config.yaml
head_dim: 64
intermediate_size: 896
norm_place: "pre"
rope_theta: 10000.0
warmup_steps: 200
schedule: "wsd"
batch_tokens: 32768
max_seq_len: 1024
train_tokens: 198700000
MLP neurons of a small language model. Each row is named by its layer, matrix (up: input weights) and neuron, and shows model dimensions 80-207. Each number is 128 + 24 x the weight over its row's rms, rounded and kept within 0 to 255.
After each neuron's rows, "fires in" lists the words (lower case) most often at its 100 highest values on Wikipedia text that the model never trained on. A number after a token or word is its count.

L2.up451 [126 100 116 116 123 165 131 128 152 121 120 157 110 148  84 102 106 117 141 110 162 136 106 150 118 106  68 110 120 125 149 110 124 132 154 160 123  95 101 139  99 106 136 130 132 132 137 111 135 158 104 189 174  95 135 134 131 141 104 130 121 115  82 116 128 163 152 146 115 151 120 120 147 128 165 118 110 116 136 109 154  75 126 141 118 155 159 107 147 115  75 111 160 158 129 129  93  85 124 147 129  85 106 152 133  77 144 142 102  79 115 105 156  80 133 133  88 140 138 107  99 128 106 129 115 142 131  73]
fires in: "york" 25, "united" 15, "wales" 8, "wisconsin" 6, "toronto" 5, "milford" 5

L3.up41 [121 172 148 161 101 124 131 126 141 156 124  97 149 162 161  81 139 132 117  99 126 116 121 126 121 149  89  95 131 130 138 117 148 131 126 125 134 162 136 100  91 151 178 151 138 139  99 162  94  97 125 152  88 122 169 144 170 158 102  94 157 117 155 148 112 146 109 142 128 142 119 108  70 115 121 138 115 126 147  94 159 108 140 109 141 141 150 140 159 130 148 186 123 150 108 145 121 159 129 143 109  85 116  93  93  86 136  89  94 176 191 157 155 131 109 154 114 116 129 151 135 175  89 111 110  99 112 149]
fires in: "is" 16, "history" 14, "conflict" 6, "both" 6, "where" 5, "qarabağ" 5

L6.up843 [139 131 136 115 105 105 148 131 130 122 141 118 188 121  93 122 106 154 142 119 123 131 146 207 110  98 109  82 132 106 142 108 134 106 115 144 154 131 121 132 128 114 156 139 130 151 125 168 178 166 111 139 126 133 115 107  96 162  78 122 129 126 158 127 118 163  91  99 157  88 134 177 126 120 160 143 104 102 106 165  76  77 104 108 136 152 140 142  93 142 140 115 124  99 120 151 110 109 135 129 135 142 114 112 143 133 136 150 164 136 117  81 129 169 156  86 118 168  97 113 153 114 118 115 167 128 151 138]
fires in: "by" 51, "users" 6, "j" 6, "around" 5

L6.up229 [116 138 103 138 142 145 118 138 118 119 112 176 138 145 112 119 111 127 127  72 124 140 123  94 127  95  88 111 127  95 124  96 125 141 142 140 118  87 154 138  81  97 158 127  47 150 127 115 104 151 162 126 108  67 107 103 144 149 174 121 124 122  81 128 143 104 102  93 142 144  96 127 157 141 136 149 127 175  88 101 122 111  97  91  96 119  93 139 136 118 105 102 119 117 152 163 127 124  93 173 100 129 124 141 111  98 129 132 155 108 147 151 135 117 135 117 131  90 137 120 123 115 130 130 135  97 130 152]
fires in: "who" 43, "being" 9, "help" 6

L3.up443 [160  83 128 160 113 169 129 110 163 125 157 107 124 134 118 142 117 155 128 144 127 125  70 120 136 143  87 106  82 116 130 133 115 122 133 126 159  83 146 172 114 135 162  99 137 180  92 114 120  84  90 147 138 115 137 142 103 109 162 148 115  98 155 123 126 163 169 144 138 136 177 130  74  88 160 125 121 106 134 161 113 111 116 128 132 118 117 131 155 101 113  91 139 119 171 139 139 146 124 111 164  67  82 169 107 153 109 131 129 154 125 123 116 114 185 151 124 124  75 127  94  90 115 168  95  76 141  95]
fires in: "world" 28, "city" 12, "temple" 8, "by" 7, "grand" 4

L3.up243 [124 111 132 137 152  81 119  98 126 123 191 171 101 127 152 128 124 159 139 120 103  94 153 120  86 122 165 178 121 130 124 156 108 108 144 152 160 125 119  49 133 135 127 121 129 102 116  83 165 134 116 160 137  96 139 156 151  97 101 113 144 104 140 137  84  89 116 143 136  68 103 123 144  97 103 124 106 121 151 119  93  71 158 136 151 126 115 116 120 110 144 138  93 153 130 169 161 168 134 125 138 122 146 114  87  76 111 120 126 140 148 130 102 105 138 109 132 138 108 146 116 142 118 109 149 129 134 132]
fires in: "release" 16, "released" 15, "launched" 6, "finishing" 5, "began" 5, "sold" 5

L2.up670 [142 162 113 174 127 125 156 103 156 127 164  88 126 130  86 169  99  80 140 129  99 119 100 118 108 131  94 157  87 124 138 137 101 113 149 129 136 106 129 123 111 132 128 125 127 107  93 119 148  95 124 126 130 149 156  89 147  90 143 173 106 140 108 129 100 138 102 141 140 139 142 130  73 121 129 150 136 121 111 146 120 107 141 105 146  78 137 121 167 162 134 133  88 163 131 141 177 116 160 146 170 109 143 116 144 108 135 138 175 150  98  99 150 113 168 153 136 149 190 100 123 105 120 129 119 153 158  91]
fires in: "population" 15, "students" 12, "system" 9, "cm" 8, "male" 7, "female" 6

L2.up248 [144 105 166 129 115  93 109  93 103 134 114 112 156 132  56 141 171 136 129 125  87 115  87 117 128 115 115 131 148  78 168 151 144 137 138 145 117 163 122 122 139 142 147 135 134 109  91 103  61 108  94 155  93 115 142 157 140  91 122 137 157 125 127 137 142 128 117 162 115 113 139 107 154 139 105 134 119 160 136 159 112 119 110  90 110 136 113 143 154 160 100 172 111 145 123 125 106 149 119 134  72 169 147  85 149 146 135 157 142 141 154 120 127 132  99 121 134 128 163  96 148 136 119 109 108 127 129  97]
fires in: "district" 21, "division" 14, "round" 11, "campaign" 6, "section" 5

L3.up741 [120 116  79 138 120 127  70 179 170 123 128 114 115 109 109 173 126 168 121 147 124  95 165  91 122 103 116 137  88 119 112 147 120 114 104  86 142 134 132 125  63  85 136 123 112 129 126 159 110 164 161  96 100  88 101 140 120 105 101 128 176 147 130 109 120 138 127  95 148 171 135 152  86 129 127 128 145  86 117  92 105 126 130 125  98 163 122 112 134 191 144 149 121 150 130 112 116 110 115 166 164 139 137 123 108 128 157 124 150 157 137 149  94 134 118 160  90 119 110 136 123 143 118 137 161 121 125 121]
fires in: "life" 16, "years" 13, "then" 11, "now" 9, "still" 8, "currently" 6

L3.up646 [127 142 132 104 127 124 156 126 146 150  96 119 118 165 114 120 174 137 124 151  96 164 120 114 147 123 155 159 113 140 174 139 112 107 143 143 135 184  70 140 122 143  67 112 102 187 135 128  90  97 123 119 163  85 125 153 111 128 148 109 119 109 143 103 133 128 135 109 155 147  81 133 111 182 140 121  90 148 142 128  76 126 145 125 115 109 167 105  85 152  87  94 139 126 163 159 151 100 102 106  71 115 175 148 109 145 125 130 110 131 104 121 142 129 151 116 154 127 108 114 160 158 128 126 133 125 136 134]
fires in: "other" 21, "no" 12, "most" 9, "seedman" 6, "another" 4